{
  "norm": "layernorm",
  "attn_scale": 0.125,
  "parallel_block": false,
  "init": "uniform",
  "init_std_o": 0.00634,
  "max_grad_norm": 1.0,
  "decay_shape": "linear",
  "batch_tokens": [16384, 32768, 65536, 131072],
  "train_tokens": 187700000
}
MLP neurons of a small language model. Each row is named by its layer, matrix (up: input weights; down: output weights) and neuron, and shows model dimensions 80-207. Each number is 128 + 24 x the weight over its row's rms, rounded and kept within 0 to 255. Numbers have three digits each.
After each neuron's rows, "fires in" lists the words (lower case) most often at its 100 highest values on Wikipedia text that the model never trained on.

L4.up207:122138122142145107140158130139145110105118115095152156166123074116120147152085136123139140094128142128108109117138137132078128094151138112116114136151111139148097124115129101096139104128130089128137133115101094189100102150122127136120146175111150096157114106191146107086163122119114153086130127129137098105163147160177135130099126117126086155075153076140095149128190111135141111136099
L4.down207:129104125137134107130146091118142131174156127114207101141138124134159144130121077094110162164099119155182119137111143091110149112074144137075078145131136118098130143123133162098123111138146134134105162122134128164153121161099115122182134091102082115134129166135124110157163133128130158125116175117124142142087139150146145086128140114144127128142115150125101156128156133132142162167138
fires in: "this", "while", "those", "three", "early"

L4.up701:146121089147131044141086147091151104108142135123134097161160130116114104161116136135162111091149160110154144119140151104127110131118129141142135098145104109108119145166111164151151135151144101137145157133131113110149126140092143107136140160158107181132124163123130132114161133112146159121137146136131140133120155147133144142129160113076130130137100188093109120128125109131112069140148
L4.down701:150103114099098162102134154122138170146110115172142089114114128112131137142117140100144160110115097125158090129111118136110075064176092122142128078117117136108110165130155132113134121121153089127119126108116147134136110118130104136133157123114146156144150127200119110183113140142093174135175156162124129082179124128115107135100106096135108112139140130118106123151118122139088167177095
fires in: "season", "several", "some", "women", "survey", "seasons"

L3.up867:143118094103139106141067145119115117162125114123154135119116111094129136162101117106148090135179131124106132157162150100113115107123150132152110088124130107115090116128147125149133131120099082121126112160159110159141068123133106122112120124122135145148102116125132093123101132105121165109121116139164101134099116168114148167153113151129177139129152154161113124056131102105186135094118
L3.down867:095149094083101135133136117170140131095148108114124141133106120066158115093109115130135135167144139145117194157098100139164127105128091108080150092114165127119092083159127104114154064110077146127143126137129175158105120119152113098122160114101111165106157126121131135111123105109134143120125107139139110142147086142104144141129159122125124123113144152107122118131101131161077109124141
fires in: "had", "have", "has", "having"

L8.up869:132101146135140121135128083107139124115138114154115166132109142147127133139101152120149123114159160144136083139126133135171111118131140129108180115084137144118161129163123149146131114166141138111116124091112157155153110150141118123157155147137150083166070134146172070125116121105096122094078146173148129132135131120152141118127146146148140097127150131135098165128125109129108145155125
L8.down869:086103140126146145091133140154097135129119113112159134104124108113127130135107137124120149123162146131156117136110124125128142141127115150165073142153096149097103143099140141098150153091165160119120077130108161112131126176165107156140090132165143132140134125158122130144160183124141134104141147098144113179153086119064206126142126104141151125104135087164102131079159101122138126125159
fires in: "january", "japanese", "personal", "japan"

L6.up828:132134196096093138163150112126151123122111122167150117158136135138102114117124100095125123106157113074144113146124134121111140148143133092161147128155104116139120201098115169143090181144112144131111125101118140116128149135101119092125183083119106121124149142116150142101125119147107109162090129173107161143094169123121103137148142107114133166132129105143148087146113169118131152140086
L6.down828:120094108115142106163136097111151126142139140098118160129107116126181138082154150162139114148138147122125088129105139124086143167127141166114091156129147145108126094111122100129148089110126071132127141189137142129125130134172110141176048118084136133129161183159148137124132107144156139127148131149126127127138107142120130106146098074137192174138133115102099146122118120138134140107125
fires in: "that", "when", "highway", "applications", "international"

L3.up253:115163112130123129160163153153119114133142091127107153107142136121134126152124149117148158120107126104154104206176112163099129135104122082128160146069087143147140114145126147166102100116132117127159152137111135129145116167148127108110172127080160159117124083124148129162138126120128115171139172160104135123129125120125144102147167139139159139128116146156108107153103114107115113165116
L3.down253:112162133118100168108117144117145152067136114174090114143161140103127131104129155148126172117131111165086116146109158174130119179122117121115162126122084105153099131099121143090097122138139110125104145121138133117162160121137152125149129155134149105145107159114112144140147114131130147142139105123109099144090189117122125115127141154168117181106146152155129152128165109138134109167143
fires in: "his", "railway", "research", "other"

L8.up724:128137122142155145132091169134151162133148159131095110119094115151141125165139082122086148072125154098135105178126125159125125116120141095113136115157134148151074143116114083120143108162130061103140143141155145088132127139142138099118124139108155112144127130148165081158124114116107160144124135137105149153151131124161128135137121094150106139092131134104075124086180126167128141125154
L8.down724:068122144115129117125099141113151149171136156130104128119097145155155099098120115101086142133149150143181163133130134115128136133112078173043159126127074152165124111144146138104119099109131062126160120150165128135132116163105138117122124114110138116146149147120125120138096116178076129156134170154120100118142144154149095137131127119119157176141137115154127088139127111160112167153154
fires in: "the", "born", "named", "selected"

L3.up62:133144112148090128140086140140140143149119133097118123129136107092105166140138114119119130107124121152144127117146093113139138094137109126146094107179178149095131115117122187159158113123082135131159122171129155101122152127083141117148125163126084134107168092111108121162148199122097115130133126098067142114118111154167177139101154125153158101112148135129053125100118109132110122183141
L3.down62:140154129114159144130110167162155189155149117107126142108081129128107109096161138162131115100142160096099153155120081129092143164149099181134122113164116147135154092147165101163143151104110139150113143149144128093136142128139086143126095111107135111104150156139118118116131119152143118194124103102117116099138089162161141083143149121077133105112138126137127124143146095125123096145105
fires in: "the", "candidate"

L4.up135:098169100103146170152115161122120093123180114122072192124145152128134113114148118141122123143127158149135117139138148152124108176125145134123118129123129168114098132139077125073156136114151123172112123131094099124172114138103111119103187136110128118091094149151114160109124122125127132128108116095112091106095120119148120169123139145174093166097140098120110092128114096081122154100133
L4.down135:124119130127118097108138112138145111091099119130092153121124118141117115103118162154126119171125145157113086127116079183123180125100132143090116140100122103122181103134139120084111100136131091090120175124119132183071085113156111154148105135091149120166100142138138164116161102082145119105128110122131133146147128117107093124138160134106151152126175102118082134102109133105152166162169
fires in: "only", "other", "people", "one", "olympics"

L4.up772:115140100177121145136171110127053153108090138148078139110114122109146156132110131123109120155120165167122156124101126137117125138133145138110109101096073104115166141143110119132174106104149171121116130143118158152090096136126167104113086107132077145120121133146138129124162092118152116146166137133092130091135144145136137078111112132145132104133133173116077084123117156148103111114077
L4.down772:126130130115110076130121116152110108119124133189123135160143133137059116156124110107137145117124131117159139117146189090135127127117101140109131159123168155095106122102138135119118104119126124170123092143113084096123138144110098096097132151109142123105159125138104111103154137182110194142127150135111143144138122134149139125121133148154102129142122131122142164144159143137138112158108
fires in: "into", "four", "football", "to", "final"

L3.up797:112141147143153170143130106071100119132149172150119105139139130113163129119114128144111152156129086151132158079126113153162162163130114161134174126137161091104111147132128112112119133162148140120116101106158135116091099129136086117115129112111143105132125152126105109102118121132202105150142096171106106109136150127152127116092164085113123135130133140123102126133147165139112134105151
L3.down797:082120135092129095132098179149101120085107100098126103126120163143105167118104142181130092153141056152106109124144119111112168123116126109071094113168148150098180101123118138116105105106116157163113153131106091139126132152106139133153163156134097169151122147164143117139114156104101172108087151108124116141139114111136116133151115108129124143136138117132130153112147136090081122141188
fires in: "final", "father", "first", "friendly", "four", "further"

L2.up94:123110096191114169106130151098112125128139149130099097160128134104100137133121121090161060165148123127150087120115116150099126129138112121121124170164137102117149131115134144122149110138141099152150145112154083124152145146149086132119178167151092080121132141120128132125146101105112103146098133118149123105102158165124082151146136186107147140172152099159147120138135128138099116107133
L2.down94:115143126132103109154116092143136134158147179079099117128134095128105134090106147131147097120138107132066125162153147159101185108081110136121110119116177135204143142168158075146119149100144080102109103107144132123089130112122120187126133149100096111130151132135116112112115142122133101169135117116152131104100151140110097138160092115126168081142127153133171102193137143123156137153160
fires in: "with", "edward", "edwards", "waters", "nominated"

L2.up622:090108117161091092137130092099147159128133093171119103122183106094142127120061139175156138121120175121140114152119131169057120154123111142161157097098132110121143129162156115081133159162158177112106130114098080176119159109107113116123144113129123098101125131130150088132166143125127133132119157138118144148125129087120117123120149116135105091112145105060148119139150108159159138172152
L2.down622:133108158118124112121129102160119151165112115135125143154117079093136109109095110161139166149116176167143099130095177125123116146080129154138148128145111081135145173124118115136126141116102133144112151112095090126125111145137149099144092090132129109161117110069097067128130123119115153118110133155174101118129115138138100099145135136173144116126162121074146093131077107158157111172161
fires in: "an", "a", "announced", "any", "after"

L4.up699:130082157112161117139193095133104120141108098114147111165129113149143139126134102082140158095152104109122154143121142131129192078126114144189140119150127133099127108130115100177155118139149125091131117112175128126133137090123156117107108192100166143162086119143099121096124104121105112087141117136140082156180136165130141148130146088116159124148139104104091162132126124122124136115174
L4.down699:124153103122081109100143132133129112118142108186124091087087137138142119092081135150085143182121158143123109132120127085110172117096171111135150174132122102142121103143082134138139123103104134136165154156076144070080134143154119167178100084118116124153097129101126122141155139154135127090136122169122179179134151129157121133109150134118157136162131121130120137116125113109151148091120
fires in: "this", "three", "television", "those", "short", "third"

L3.up387:132148123112116109157125092179119108114173125137171136159139086141066136132121158074144116098138156137108072177144183096114117137096122140120104130115103112117108127123114147115125105131157119184135101106136098104163110166153139133147159132150133135145107157138136139138159087110150131128127183141114129132132142124101162117133149120117162132143102147200120135096082133112167139138094
L3.down387:145107100111169140134142102137126122149170095176140106123156109132078102086118148090163102155153136095169100120143165174122156137131160170134107113120167140099106157133151140119085132129122116151176107140078105142127139154094082143134134101137140118134111140131145112121142129124112103132107106147148144107097124131145152130109125105132118099135140136107099173107093096123147143146119
fires in: "season", "won", "seasons", "washington", "none"

L3.up368:124132127130113114102095145111119160158135145112121140122130114110103176129148123118130139091136145147096131122215111145156163137163203151140141087129144134090098123116139124109171150125097119093138142166156125129128107099125133124091123115140177141144145117171126098126135134132073143154116114137093113182134109106122176090097130112129174142109117139135131131081129100147127120134120
L3.down368:145151118128101101147146142117112130136097114178115147093112157139160156097137141144164100139133135113119138098164099150118197117104109108145154118147097101133076127122115096157143141122135124151144137148152143145124120126122145088172111128076079153120093130159147124184124092166129143125145155114084145129143116114073132136150116101139130083080134141099146088097134105155114139112133
fires in: "been", "having", "has", "his", "have", "george"

L6.up425:120124111128119144139160097126097123125109088109134106155101144088133146136116160157151124121132170122113170103100130122129149133126162117107150128148106135085150158120144116141111163101165172159135128129136173128079123136131159110146165147090077116113128157149100118171165137146084131139128141156095164087115137110165105166128105134118113134100169122102130143106129168143111084103133
L6.down425:128066114156128153172101163109156094132125126124129130120157092126148123146130158156137165136106126118139122155091092127101120153154094170155119159105111093151127140137138169115109105180138146105150150104075111139139125115148092178168126127127133100115083157105154159095106129101160144127107153117166124118120125140103158120138152135110149097129089100171083118088104075077124127149125
fires in: "into", "international", "having", "provide", "that"

L2.up424:132149148142136061134157135144089147135116161123133112157107168071123106159132137159131112093106144120164105126144159137126152097089088140125137127134171129139162152134116155127100160129154181117107088135115161131122129142123129139150110119131131095135117111122169083083173157123115124146160142155152134116118126141129145115135113163127111150149136072088151129091146118168136163123130
L2.down424:166146113118136121108110157173090140138106144112130138175149155077132121113124128122133138120094195150144099144153141137122179127132078147149131133123150115152110106114094124114107148131119134179126104109126157106132108156098124132163118109131108085133119164087154100093122128149139135130149144139129107108151132137110101071136141156124131118125116089123161126110119127145113164123137
fires in: "for", "former", "forces", "form"

L2.up415:111119135129149120135066125116183142157178149144108131137173107095148123160115127118180103120143123098113109116086117132133136160094132147154136111099154088115160139116138105137151145131107133119144139144155153148141106154119111140142112107157106111164101114088145143134148160145105146107145114152158121130087160145167156102148122119117122124125169108104117129156153142105181163104129
L2.down415:093146116098136117132127154121135158136117071130121169116127120099106140083105149139164107107088170120142130163122109146144118144147113106108118157102111178115129184110068176125096114150151106160117143133141100142118101129176103166106150099086144120153113129128181110167141160117138100149142158147077146138177103138117092104157110127119126181109107163106129090170115101138118090154125
fires in: "on", "one", "2004", "6", "2"

L3.up659:157112133100091137127087173097093061125123129121132148104158114116144129123127138152145100118157136118105165137097167169119134154114133095130112165115116124118128109081164150124162153062141096144146120138146065117114130085147123142144149134157111140131099105114129120127137153129131160102118120146125119176121139142150133170099131146155141157143146137098154145120094096133113106124114
L3.down659:115105125159121114184166079111146082116154089121124099164186128110163079155132151128114123118145143106121151144121173141107140109126116122123138128154144128078123109114124156085120067113149178120139111135125153147132100127122095131147147134109093133108159106109109131053129103113103078125169110129112127126103129122154079131129128118177134139122150139162107138150152170143156148151159
fires in: "other", "only", "including", "took", "together", "others"

L3.up504:185132147152136101158099172135115108117176129150167154179154104097138110143113109119118132112158157153135124154142112114124121138157130141129108109112138107128140157119118137129149163137140122117149131111146117144132099142128122098098130104124123098109100113139075127105098100159100092137141112126148091152081087138113115114148120157112141176092110152128107113121125099118191132113116
L3.down504:098140090075156111083093089107187147095123157146100132149121106095075088128095151159128154128142134139146108107091102116139131131106142132127107122104146156127124142154145140156131123153129123121121157141131135107149096130196151159099124114113152148134121143134166138129151110164123108109101116141080166168111107188181132129136111174108124164130115105152106132123137122178124127131134
fires in: "on", "one", "only"